MLP neurons of a small language model. Each row is named by its layer, matrix (gate and up: input weights) and neuron, and shows model dimensions 16-111. Each number is 500 + 25 x the weight over its row's rms, rounded and kept within 0 to 999. Numbers have three digits each. A neuron's up and down rows have the sign that makes its largest values positive.
Before each neuron's rows, "fires after" lists the tokens most often just before its 100 highest values on Wikipedia text that the model never trained on.

fires after: " f", " F", " pr", " d"
L5.gate258:533524495482555502558520519471502526486487481505469482483472480505478497508518523503490527527501479499532498489457509487492496474537492493535536508533510473490454488484493509505532486526503486488512511522545475529494498461530503481534506498541478531483541516488524535496504521529507517507
L5.up258:544543505523467508502497500480493474472522516503464494468552494560485494511504475495502525507518470475528511485440465532452471480512514493473459543484496521455511491506526496531535536492496483483487517550477513507453454537530498499478490456517507523507489512472540454491477514494467517517

fires after: " H", " s", " S", " a", " l", "h"
L9.gate13:491491496465505487498469527555507484507483474537505505515465510548541491475518499439508539478533537520488523504484484514495486542524484519507468480493467478524529510486513495482530505543491510462514496462462474516487493486525519499533525496516483491506495515475532536494512494496487448486
L9.up13:525486535479531453481514473511489480472539526498447504474510534519573495506511502479531514522521489513521501529490518505528513488511474484472456501517478516469503521490540503480518465520502499457512494561518468498496470484549451503508504556504449479504494491488506495519518499515530492485

fires after: " ", " (", " F"
L5.gate102:469481531486511475515534497508544472528502464517517506532487480491464509472475551514490526519489507520517515503489517484469472497477513507489564499492479475496493506460550481462546567496500494489489489561492506510510489534518501511506508474524498481487513472502512520517519492526516492471
L5.up102:496511457523498469483491521552544518506529478499512469495449517523478517509522511520470521534504507520515537485484526518525522545488503502514497532567543517522536523499501495488528501548501515516476528520477515487467477519553503513547483525458474509516524505449488503492502520508472518515

fires after: "R", " R", " Com", "E", "N", "ced"
L5.gate393:506476523505479492460507482502544538485510513498520507525520477508436489501474453477547548506520502492510494470475460499533476517495517485548492485529499524493468509557476520510483495481497480504510513498497486490498448534451467489537539494555480476518493533485468517492497462494487465467
L5.up393:529515476481458507478547494496504489475512532497460508556497479467487532522491439501531523513548487493519536464469456476508463535478485480472447501508493486507519494514515516482518513493494478499461537533501479510505495517498490498518502477510497444499469490436475508536471498491519475552

fires after: " ", " the", "1", " ("
L8.gate282:484537522495476508484471457499512526484523540508534496488498506543443472460512543536487510499516523533503549513530475498457512477522494493521460543509502510496486489433509479493503474530548470501489471495510481523479508507520511532528499543540500518517513532521479504515484487508487491471
L8.up282:479471491488531552520537505482474494541470483483501494489477482471520491484497513498496521477492479452453505460465523508500490507489508457478479485477472520503485508513493515512516492499561555517484514518496445532493454514450506495499488559522541468528520503528476477533489509478504492510

fires after: " as", " (", "-", " ", "T", " a"
L5.gate64:456501538441545474486474490504498498503504530504472495502488482465514474484552484532459472541472464493482515486486482504510464512502455495469507470497517497486529500460544500477553502489526491546523481511444552506504486539508483487505511521537526493503520467560471511545472486505484529469
L5.up64:442473518485493530520469492524483414481487542469504498479530479486483519509483468467517503500514474467530459447517496453542498527503510497469470512548497480457527474488434511510492473517501454556501503514489490511494520529498499520486505516461492523547513515501476510488513546487512434527

fires after: " S", " s", "s", " n", " pr", "ach"
L8.gate296:485481508479518526465494494495502520493540485544496482506529538519465512501481505506514534521536484500495496490500514493479485507503488495434477505534495472487479497454500476463549518536516476488551445521499483481502465567506527499552571454448484477491484478446503519458499491468534464484
L8.up296:509481506508504453487471515501508489456549504532450517489513513493485481505504486530478475494470518506504546497527493473527505530500471486434517513482526499520489457450506499497490500506505475478524538534507506492542481456501503491573509485524496494511512504538489477482513482473524502491

fires after: " w", " g", "I"
L8.gate21:522505479551486476507493479492517532451529524529522508525509505473494483474521495509506488503483526527480489499487506502496482471470533486519485497487529527501495473511516541528501488498516482482556472537452523486451528534505526478498511530477494514477511532523507473499502499553491536451
L8.up21:527479470492491474524498469523476509524516548512425475486535498513497500488479488507496488503488508491506480477497492546485516504510536547504519437511526493543557485484547513483504463513497471493521496532490571524467553533489492506489506489498544493479524461505503521502497514491503499522

fires after: " P", " p", " Con", " In", "P", " Sp"
L9.gate268:477509509515508450511509506513471487546500500529503504538475499532502448521495500504529512490491535500512485502491508487461452473475500515458498498525483489508482498507561524503533561561515499510485456486524451492507469470500513473552496530541491457487510468541503460480509491473515529489
L9.up268:457456502484454458519534480519497535456521491519504462464511497533520496492450503513528463477498506453485522488504493471493521517489536529506488490500465494472445500474499463511529486530487511491466528495472497520480492489533489499511487482516506532514484489506519495464505474530532527535

fires after: " r", " st", " sc", " D", " h", "pl"
L5.gate317:492489511503446495520524497485507521498520486460514521492479503530481520484512478502500487501528511515471491530524518512483496487457523501523495464524481503482491484503462490450467466461543505489575501484521465526498487462521476527521511448512493493475514561507477487496483450526481529525
L5.up317:505501534519471568466474453548479496481477489456478501479527517514449478505495518480468503499507484543465458492468492449537455458535486486507478499479436486484459536464470494489538507510526473485492509485457494471530495572496540524524503485504497567517488531503506522501491518486540530483

fires after: "\n\n", "\n", " R", "F", "ced"
L5.gate437:522528459529489511560470498483462496503426521494512479512482495496521495520526473511503484484507507495495530536517519478518499510503529507463504530495496452486473454513491450510548516500489478482492451502502487456524493518477499498519491530470506468495515444508501539446471511504490471514
L5.up437:470452489469556489463475476501440515514534521513472527504525497507500476503470497501498497505536473517472485461520457440558496518490466511522495503484473502530462482518483510462518533489527536516479516496488517479494480482457507495542501535478503503549536535489489500520507484463483490485

fires after: " th", " tr", " S", " Th", " o"
L2.gate234:489509520554554510516548461530525519482500483522508484498497477490514586507475551461490496501504479468498462489452564508507485454496498510483510476519509521508536485488506505506535483492471508523531490530514516501494455497538486483520497444497531503539527472494519505481551481518506516491
L2.up234:470502580538498467515456493472481505548501521528513480490512488524515478506479545506506487465556491523505502506457504451477498474483541527515524510495480493507494490506477432507529529510481503498515477525491504469518497493484482471517510492513477509524562489515507495511492498518481509451

fires after: " B", " b", "b", " w", "ig", "w"
L8.gate262:464501525494516486513505511523471528479488521496509488488461492511518488481531499477504494485475484507498495580464467513519485476486492519554494501457498531508472501492509483509474486499509515519453443512471507520477520539473515493470530522500479524505504448495530526512501518505457527504
L8.up262:500489493473528535489514456498495454476485557473500432487498482527546494502495482513501436489514558461515520461484488494536459470540483522517528482505556483506512491503504494504526492476496535453522510503520493481470550546546477533498493515481502505467478464534526448505495520509499533531

fires after: " ", "ou", " ab", " S", " has"
L8.gate442:478457541499515473470494484496443493508531550555542527452490518480510482468492511525493496494497501537500453466460494503468474501493487476502478531487483508502482504475470456494437493496543481510453482463495467493533507511482498480518493509510496512471498450493465494513463492509530504513
L8.up442:502506498507586508504491508450495529513497492511497451533491496478489512474492542495488479533514494478468509469553477519480536486507501479542501497468515510492484476504514445458512480471504533517477540495462531503525492426508487477537503514554511490472495491505490472520496480559529505448

fires after: " W", ".", " Pe", "A", " S", " Th"
L3.gate414:559501519500522489510461503501505465493470511464471495518496487494447506547513507531465495503542481533506500477500516508504524489526510511488513494533537562516473498457490506506533527510487517441511483519513522472482524519534484492509488492545518481538521469526556484439522512497465518490
L3.up414:471523495529502523490501434493484468500474503490477510471517529514498472532493491522503440491530521555486508481462509436494525494475519498477494527522490478449481491512486508516590492504489539491527477529534501498486518493519598521512535483520510481533518497483479532506522558538511462506

fires after: " S", " f", " s", " F", " Sp", " ne"
L8.gate251:485477513526500500518529491461509486530490484529468530452536505446497491485486479496544500491515483513528494505465514458531434491473542531527492525528481419490485508473507484481541501599500502502507465522518473512473475562491471497554519481472504499486514448501441489529500508484515466484
L8.up251:493521473513531495510528484513499483486518450522489489495508508531509521491470513512506498485509507492514524527524495530465503528535511532500504485558494483513496470450525505496515485484511470477502553474510480488499537511505504509493540462495530479522506516505512470480517504522517520506

fires after: "c", " sc", " g", " differ", " stud", " Gre"
L5.gate365:505492523528468483464494533485511536483523483490548531517526500468483504478479455509487510489522524512454469494495477497526516543499495485521517518496509536512463498490494530555448498516519486492519490519486465515486490476470505499505499553506487505522517484512530508523473494463529484445
L5.up365:528536493501499480519453514490503502490454502496490530489469461526481491519463492501491497469534479479486484502522502528502520522537528576519467501533485518541517485555464516538538471521505503524521507470502510505507533491513489513469499521524476475495427486514472504549474513526497516472

fires after: ".", "\n\n", " (", " \"", "\n"
L3.gate408:510499531502531475486522468518521474466479496532542490470448468449503458504484518496498517557524517498535480501490559487518499502488497496483518502478485480482484474468510453475570523529532498492494496510452481504471469541480479531507496509534532475530483449560496481482519489535527501476
L3.up408:489483472455516530499445484536498514487478498553485501514516534498506445537481483531515484518509503471528516490491471460557489523491463499501456538484520496499510476490483491504520494533495487529487495522469510479503561515474504523427505520473458495533437505511522523531529500538517500505

fires after: " (", "\n", "\n\n", " Born", "ation", "=="
L5.gate425:480507510485511532527498434501504529514501526485490501488473475553495498450497484523524513482524499507438470540506473518528462442467430494524486488519563475418514506488495505532485498525533503505499498488516458511458478476486497533501524470487461441483490466538478507504508477510497480505
L5.up425:511558514483533495511516500546496482489512505463488492479509500491517532450471546466530482453487509466452508513482458558512511502471469509488504452497503499507490508510500493506492517491520506543472522508493476507520521510537462500487497506507435455503506460518506482559537446526476474471

fires after: " B", "h", "th", " b", "B"
L5.gate85:508502528507484526490469486543503466511512458465499498477467506477521498531489472540494458479497509471481490560483518517490493493491530508498470476480503469524562476516522527476527470543513488521513472470479471486491538495507506492455485529489482496475473434483485516522470531538487483493
L5.up85:517463531509532487542484520500528518508508475527457459453452499516527470474529495513468457493498493541538519483508525515478521500519520544518500475514479482537479486533540538507516467540492475481506526465514501484472577512552500464490487522506511471495500473518488469477455491492499486513

fires after: "\n", " ", "\n\n", "E", ".", "1"
L5.gate276:517518469468510456523488509505465516488487499501471497522487428501513499500499508481540520503531491475471460476510464536479478498497494480477526483461512486514533540527518460494498491498498538491512490520504512525473468498520461492502535481504490493511494471520502481543462509508421484464
L5.up276:460505486514527495543527500507477524501531478516513504501485446504466492495543468504551518503525493499481483472536514507479487525522486492497491500447507479524520518490467498534515453515518521460521528463485467493523464501466476506460507493508486480494539500504507482510492489541456499471

fires after: " R", " r", "R", " P", " V"
L8.gate166:498472496489493478467490463476522483468503496483492462500532499495460481466476476507533518449503486487471486477488479520521487468480454485482524512519480469488474480503488499537469542491572491518490510524544504521457496539472497510497542459529511492513454506462535489476518493497479445495
L8.up166:478500496503484489480497482484532481488517511487486504461505519493509456481510478550468492518524468497484541485520510509526518454487493411469483496462494475456487516524530499496495508512518453504533494518525520488512542486512500515498506488494523536501469500490525496500467502464469521514

fires after: " st", " w", " sp", " sh", " cl", " St"
L3.gate346:454518490492462449494502456498534540527508514466476532500513460511505476454474520489483492507521508547467469480487478540511519460467466551468457512498510474507445529536482557490512526496502521476530486458495492490480507454489518511473504471462508513525472497505487471502486505535529506469
L3.up346:500497486509515489528522495516493524490549540465476492495482474515518483439520507505546488498479508461513540478505464498536476490463475550527484521513544518504506494487465532483503510487515478483529480520489541475505519501478493473470486503533522495525494564474497512504507495560449473514

fires after: "\n\n", "\n", ".", " \"", "=="
L8.gate217:472493499486530542505456476513503532492500456491526519516490506505502489522484504487474534543515545502498492512482467498475490466510516462494516459453515487458479505481487436483515507486568513517504513486520446520459518511523550529544511496483523508554479484544484512468493454485462508511
L8.up217:502523493530531503517505515474505519454504495504522542515485513487485528484501546480500520470500501494458539509486508500485513505464520457475491470419522477541455530454487460480484498465539480540494534498515463512477534526518491490520495524455509504505464476517500468507481485490504498499

fires after: " g", "p", " to", " t", " m"
L8.gate355:531490517520552494503480492549535511501489532482521523485489492490512467523500523487484506523520494530499500498522450503541521489530517468512517477527512493547509503533499518510513485512502493495549488485541462494502491507456494493544492507530566493501550469530481466495512504501549509469
L8.up355:523486454520498457460455502504470513514516466500485436485498484496484528497530471493460464495500512497488499535493525540530501526492526515491505491499499458534536476527515515535481484509475477498523487517505494499509531523508488488497521489469482511523473497461553537488541487506487468504

fires after: " d", " N", " r", " R", " c", " v"
L8.gate81:485466510546477499497502508511486483482456510486535490495499504472513499497491503491500504543528496508467449514501517544498485510491494455485511482534492476424494546507472478500497505495569505449509511491493497516550520493499509534548514448479551517549449494441508500457543509544532486514
L8.up81:484536489471522556481485487504488475528505508485483481462540499531479502442485496495490501507481445503508542477565535504509471500465513523503516518481492454467474505448486517459495465476482512493524479483500494522510481481495475545499522503505498502464486511501524479519486498524482519486

fires after: " f", " to", " b", " w", "F"
L5.gate406:517485516478504515481489497511515465502496505497547496513507501544529461511493497462543509542491506468500484479477519488533469466504522536480520521480485502452551487494524444513534482448501496478501490447512475491523487497478496519488484472502513444459495508521484465512478485539520479471
L5.up406:494472507493576470493491476471502461484492544535514509518461514467477484534485487531509481521540496485481478494493467489521507451480481522477523507439502543484501499482495486499517451477520500487501505509504463468480483489509502506523506524499499459494495542461507527500489514535475479489

fires after: " h", " H", " w", " m"
L3.gate231:471508511499491488496487511460540535490472515465487479523459486466430497489513481475500521472490525490516464509479542480476453458489505479530499523507498499474468508515531518523526476531549528485486479523507517479484524516484496473536479522489516458536537508495507492501501519500518477494
L3.up231:506512512494447469538537492459519527514480516531483505530496497473482486458534472496504459511507494478512516494502511458465483501491487519529498483529479486473495544522503487457506507494504504513500512497469549538507490508485480473527487460495487482503525503523485473496537494460516571509

fires after: " w", " h", " H", " b", " B", "al"
L3.gate170:506493520507478509506470493490501523500521536521512500512490487504520502527471516538526478459527510500489479509538507471548498476493497487508531462528503513534478424489462444529519465502508513507500500473495504534460517540469544525476527506496489487542481463500471511525521490512476479442
L3.up170:501467534470495465503484527474512517504450514474500472513509486530514493498529502511493500487477503547524511527476471453490493488481521547556489484503473474496555479506528493447516519477453472499458552506512489532502501476483517501521467530512487486467449511485541510536489526514475465518

fires after: "|", " Ch", " H", " to"
L9.gate173:474472478484499484499509489528526497505506469454535527542465506505489501542488544520480460496449498553484497463465490449502484482471455476506505468519511528476486512510495487483489527518479518500545524479529490483520517542483500503485512518482507493539514456517554492435472456512507525493
L9.up173:506509504516467504508512524483484531488526555491462477492514519500486509462511491490536480499502488511528520530529518461499519518490500522528449521540502492516492551439503450516492479509508490528490467498490495553476503473501497532477512498537517518511538480478509496510454512485485507485

fires after: " R", " r", " sp", " c", " sc", " C"
L5.gate57:485492511479451477498455521504493553470510476498514535507533480497502517432521506497443501447514478546485480497526432519499513495501491509501484499500473455484487509505490535484452508465497482439504471520488464488550469500476494532470499440497533505480494522535535481485484506471482507525
L5.up57:482497513494480522498490485550508510517461512500541536509534540523472545489526459518471469536495499522499494481483544515489491509476503508497517547498529523501519515531480548481498491490522547504501552470531450542491528483545513554553493571470532540513508499491512517486489500471515470481

fires after: " f", " F", " w", "F", " Wh", "B"
L3.gate443:477513526526528489513461471475491546512550482497477508529470484500512479485513493476491486471475508531505488514455514489497509449497432506502472522517524519469499484501533457504540512490513493494511501498482485538495471523533466512467516472487501450500467486476518546512552455532526508473
L3.up443:495514466508517538492496442492521490507530471511507504551453517503506461540528465499498499507477494488532474525446476516569472510475517513490547483514498505519509481465503501483491505486484513475491498478523487474477497492502491500507522505468513525455457545504506499461483551502488490511

fires after: " D", " d", " tr", " le", "D", " L"
L3.gate370:479473539495519490517509483529476494496507518455533541433511505520469513471524549514490483497537499509491465460506464507504533506539514545479471486520513535469469503527501505529480455494496485481464463513527501500522500496497512481485484511527529447448530476504497519474471493485467483529
L3.up370:509493493516521518501480455526478504512501508461486508487495524508519469472494547510520493471516493510499498538475475490473518477505514481535506465489535487497477476541533490508446540510451491487518470464481499486519519467466521514440484494523501484524494534530511478495508525508502466528

fires after: " L", " e", " s", " l", " n", " S"
L8.gate351:490552430483497504510496498486501497465479508497514498424504500513446467465444518535488552512514476507504497501493455496482457494485522458502498490525471433504500489480501475456512494490519496471475487512536488478503494528492489488557487489506487529525489512506479524505494453488490471505
L8.up351:504530448530486470506517498561554537504502561477483437472505517501470491493532508500501469564519485547493551489478476523532490527535477478476489487501507509518511516487476489467489514478518469488493499485495499522484520507488502542525483492507517473492461487522487525523521517470485479443

fires after: " The", " w", "o", "w", "h", "e"
L3.gate206:517487451521529489499540491531500476450501495546457469470513500472514531518480533471494506524486530510532499504487501518489498479464481522550485520469456520496506474506464495494554494492513494506516470531508546471495486520496471489480492492530506538492455443499474503520497500526478495504
L3.up206:550474487467504479479493528502490517524526505469519522522459504517438506481500509467491521474470508460483464516500470426541461518484444542489499490529527538497509504472472484485492499474488475557531486478511517530506523502514481496490509505538500514529495484511515497500459487492469532484

fires after: " L", " l", " Y", " D"
L8.gate306:496504474455508541492488469518490451502545488518546487515479512515516497466479492503526489539528492516512464490491490496470455525489515524516490509496538488461487533516536509480446462483479518425499487510518522524461451491521486517513491502466541531511519489494525547457559478511472519532
L8.up306:524509484488515499510546502543513481485517510485515509495531508502490484475488540488500475459471525475543459511507473482511472500484484502487515472510523458535515493529509474488477525464496451476519445513478497508477551475511494475534498477526460462485472494492453495520515500489512439500

fires after: " L", "l", " hel", " str", " l", " cl"
L8.gate226:460504490509542552500474497487514506536558491470492536489502508522481455475533494461528512543511493488498481519510500570481483482525514483514481527486519487447497496502516501494470516491482491497468485457466512530466515471511516508485478499508547512484516524524527511487506488501494469543
L8.up226:493462478549517509498532496551536483458558521482530514469496498522510496454509530473525538546508464531499513491492509502485523480524530484546518533511519520477481501507509497481449488507484487445531457474520529485499494450497506496461491523524513490502508467486497504459491489537497480484

fires after: ".", " p", " ", " sp", "|", " Sp"
L8.gate145:493477530507526475479533538494490524497515513514489483478531514533488488478490481532476469504508536543535523489504489539501487505496516451517468508508485506490479489456532511516559484528560477466492500515469482523479522490507496516461487472511523473505490524526486513477559475498541528479
L8.up145:464515528486512462478518492505497523505504466513500511537531482522509469485474482515495503428499547490492502492510500550482559473473521501480504523526530492482466505469500520467464528500519504485510522497514475540460514519505521528485498497526513570505514537493514538474518483511502479512

fires after: " p", " L", " P", " O", "P"
L5.gate62:466482525541512461499447520463552502517531466520499483512494441479513507465478519505451501472512517495506512496520468523465485480517482492492522510483474491520496514528508488501484495525520487521559520500489469491526498496479463502538529485545522504492466511544493474473517496481518500501
L5.up62:511490511497507511513541499462492519437522484539486477490503463479504460525472493454510491516487489498504510474466470493469539493552488475505501499543504480533472476534476490498478472514516500539509524545536468513487494414477492484493532471490552537520499537495528508525490521513509539509

fires after: " F", " f", "f", "F"
L3.gate251:485485510514520539464463523506491461464523461523460472512465520518519502553529528520507505531491502507507490502520489501473505490543476491489474494504476521481487493482474476516499499525488483517484503522510480492468497503476510499525498477482519527452533532486459518497509535497516509542
L3.up251:496509501464457494478506497508520488533526529495496462517515484519480469526512461573525492505518474501523521485544515507498446459498472495493459490476510490460504487442488515520516519482490486527504552501463474479466473511442518513551506471532529459510541520543452522530483516454489517540

fires after: " T", "ak", " w", "w", "T", " t"
L3.gate321:492522487500535482509546525502525524508519502493518516502486507487492516495500477506529544494504529532513518538468490514489504512495504465549550515486502462551509468554514512469573522467511544439448506503476488542512507489477490520519515514502464520509476468445487519517479511503561481491
L3.up321:506457490508520470483513509499498497524469479470486515481492478495528483506495545461517501503435499486480489497490452472546496516524508502515523487492500512540505482534522474450499506507491508525467481523511519489483517471474516506481505489511475517542516419491508494449551533508486474502

fires after: " B", " G", " R", " M", " St"
L3.gate284:504525500462499471493441500476478503512449504518495475472516520528532445508518447515493492479438478495517493524506492491454505506460550468477513492474480494526507457506510524489469515481491493479500476531493515513512517480519479512507481540531525572535467492488559562471477482489506499508
L3.up284:473479526460471434503555550530516485500466492463477518529472501539479491484485518475489497500498505480460502515469471480537451507517496500529491536490476531510485476506549461462482497468504481507502490494504510524491536507542497475506493461517494529502496543497467459473466497492493529537

fires after: " L", " W", " H", " F", " l", " St"
L3.gate102:494511531520491514507510456500528549521481534476507520472512459510513441480486560505504461482575483520499490456442463468454505433479505493511481498513506469450499476497509472489500531479481476472537513509507497515492497501492524510506510475507537495503516519514512524512491496519473490466
L3.up102:534529466516512508493553518487505505474523488488508463472475515503516500498494538488527469510505517478519486480520494556506445486507493548507510499499483495507555508507490506532502525480481479517480517527531551468484577482514521461497514525512496440463480505470500508486471513501504515546

fires after: " (", "-", "″", "==", "\n\n"
L9.gate28:455508494511499492513482497506511538533506572507483489470501481476529505481508495541476455479461495478499486457491495486535521481455474480492475516501516490456496491515469482474521519529491496532484467514538540498506490509491512501492520517493486498531532473521465513497552493526504461552
L9.up28:519494479478502497473517479497509498492498520492523525472486520508499460470470525497504466536493528520489477542524494485488551525502485495467494506507494495458514524515482494539510510470520475515513488461449514494474496507456458492487500494509428506515490523467502519497505519494530498526

fires after: " H", "\n", " A", "\n\n", "l", "W"
L3.gate166:506549489516510489501458476472501500503528518512471474486497486458528466546480469502529487540514492486466492517481482460497523484479501542505484514516508480482521477472483535503473506587472512515507470465506531518446487484474491525484541554497458473543514462515508516513455504526496485486
L3.up166:473471496556516476525479506475495522514521490538526517483469511537507517470525472505558503522490497509481498492463478474494520517457519513485519520522532536520457466526505527485523485523533459448486505469471502472490513503444501476501490514498501499551516467525488516504448461438491466466

fires after: "m", "ag", "op", "ograp", "ge", " house"
L9.gate180:487544456510516510525453463499501508497508478533516448497523498497559549536492483501492457498467499474507501545553545513516475576528524496525510480524520508500509507506474485499515516503469495498518532454509468511476499496526487523511508532525506465536443459521497474492514533553509468488
L9.up180:459561490515475522452471476483518475538466488455533488508498501474505508517509517486508508502494502496477485516505475500556486539529537479497556511510492500487498504503484493482477523495518482524465472475477488485508572497508520539521475482455507503494486524502532528502502554498507477488

fires after: " (", " ", "-", " c", " s", " d"
L3.gate96:499513550509501507461492476514526483491510533517509508515520478522447507504487441520480529517496502494536446519517493514503526499499469447520476510468468490496434491515479469513514471492503465482503504489474458550512494550516499526515521491525485499508516509518470473524501439485524518495
L3.up96:483519490453489431511492512496491507476491478505510504502443523479503499493529471475460520546443491550469458465466481479476446499498457525455469536515498523550499480518502447475519489492475503513499498499528515488496516481523512480492539471533508514525511492564496524506502494474546520475

fires after: " |", " U", "v", " Go", "qu"
L5.gate269:483510478477493535497517488471457528530562497536493467515539493506529501500521457485478529534512455473490510518496507558511478534447486520505495541508488506508524487461481490523492495510506449516476468521472529502491468535533481522489504484503475499479479432457537538511499452494463512484
L5.up269:499476521548526488451509516495471516554517492483524512530541481497492513490504521504498484487469496480520525486541463479493496535487485521498544510476529472539533507502509544520521531517502508554503482510517537537467536477461486489484515511498517479526493500457490526455558465509504493488

fires after: " (", "-", " |", " \""
L5.gate139:495470505527508505464505499530536508467509519492508496552485510511506498462514527478522498553460474527486505511454525515501491462476468476465463475532543532496495437499532463548535506547523505496523496493479480498496477493495493514543482457510500454496469486496456545519488478524520528506
L5.up139:481520502529500495432512529499524475494498524502480476505517519509535479497523499518458465543521488545520514490468484482504490496474474484481472492563477507498528494499536505427518501517470518516462485521514536503530496517518537500562510474473512453519466504480429468491486517497519534506

fires after: " sc", " Sc", " r", " mov", "R", "ced"
L3.gate400:494502523505505433460451496472468493505551524508460491499500486492498490504498507519517475462506502493511524447494431494531518502534507537507480495485488509479515510507526508520497474511492510506543520499488524506531457523484498534459530465487505489508524468520513519486499454485486479491
L3.up400:527495522528411479489492509504502502500476522536513517494516512549495533497532462479450505494479521515469490513492491483494489479445508517516473521518493496519524508501457525510443496471545490516485471522517511501472533492518508462473517499491485496494531530495498529532481519474517474474

fires after: " R", " C", "ou", "C", " G", " Bro"
L5.gate208:481508500506437524517451483470509464491461508472502504513483498467501503539484415510519478509535500495488467497496494490481530519504516483519491500483513481476539476498504483527491468501515470510528495456457482471498504498456499519464504479509502511515510514505507502454430493494512508489
L5.up208:525484497482525478497560539473516482480498461479413487520519541503472543499473506503484510509489506472475471507525505474496525531515494457490475495507524509513519490478516466498503467481490483473491501504521500471502471460515476464495477509479479523493438509477478491504495517454459500533

fires after: " R", " V", " r", " |", " d"
L5.gate127:494526531495487471452540494507535480497489531488517502549488505482478514428505491504511490554526486509494525398496498542507505486516468453505504488477484485478506535556473523506471479509551488505506500499479497513523498469484519490504488483487530516524476505471473459491479491535505495518
L5.up127:508528497458480499454484530481514454512479530492442474510513496486487489501512487502533538526476479499511502510560508553489503478502513521501518478499538478466520508468479492518470492505525477479467534509507513537457456486481478471473496488471507503505448502494514490518486514423507453523

fires after: " (", " s", "A", " n", " \""
L3.gate386:439487521501501458502531459464520492525527495504522486512443519513504486508501521512472468497509475509478496518480524471529474449484479461498523532493489474451513468486535445481511569528526501472505494513484459529521490498509498492529540461476508472492458482527458469456518520501557523462
L3.up386:499511497542535511519579509502514492495494474479485469492466507514493492498505452492506510486519499530495514496493489489542515505562511472557482509513541485522504483512541523494496497505489494526465464490460519521458558505535492466500514491479470501507470496493498515461506518469527523493

fires after: "A", "it", " A", " B", " T", " H"
L3.gate114:471489470476558496510555505507472488519502515498489509519463508506421501531511469466501524491491485499496490512490515470472451506495505536523505500458517508481536468505496504485476501545515492542511472476508518483473511503517504479485535517504527509533486447519482521539486468489485492520
L3.up114:502453460531543534478487509523539472519484495485481499488486493547539535483486485501502488471420516494504514489492469488520482546508498547525484514528483513542541495508468501523504476526505517519486471445505512467485483470499508507482488528489460477486459491463548522515463509535484485505

fires after: " H", "h", "1", " Ch", " em", " L"
L8.gate354:487484505510481485452482463493496487519477520470551528469502501526487499469531520529483494556487477552496479523465496483451495503523482536529497492511494533505492523521497530493470439497572465458536495522486537502481510505463507539475494514516469455515491481500490478459487481503480505527
L8.up354:527530520522498499478511491539515549510515494500470494539498507481458503475534500489493500500538460510487522428488489485484511455532475506508443549505479473517505490499535508503497466494540491544505504489530504552493517490512477487485518516476487490483487515524455454549498529501469462542

fires after: " ", "ed", " (", "ated"
L5.gate140:489497550506540469483476483487514477502576503547521493516487501494470481487479458497468494505507500525477476514491501512487497529464525463520498509521497505499536476466547514496567448559480479504489474503484486452468492538512510516532507505509470434490527469481475510492479477494478468467
L5.up140:482492515544484470494506535505515503492526498486499487505477501500461448464496540510474525497480504521459489479503505504533518504510473495493498479510477513510516497463506460466509433472466522456481528505486475488536488539528509469529493464456486499501517513501511477510518479481542483435

fires after: " ", "1", " k", " S"
L3.gate411:497524529486534484472483514549518480493460504516513493517476471498484486480542507534481527551478527505504496474516498499489479522489479465521499536522491502526482503481466478484518466553521482494475506502500475475501507503502471491523524507486506502484497526485495485486475486500522500473
L3.up411:508534501545502525555488515522501483540470498521450485525484498465493522488525524496464469539527501493463516504511484491489477521467516505491457515508510470522550516519494531486519485504505495487495516459459498537486483499502518488508497465548500497466495508484433481518512470530501493485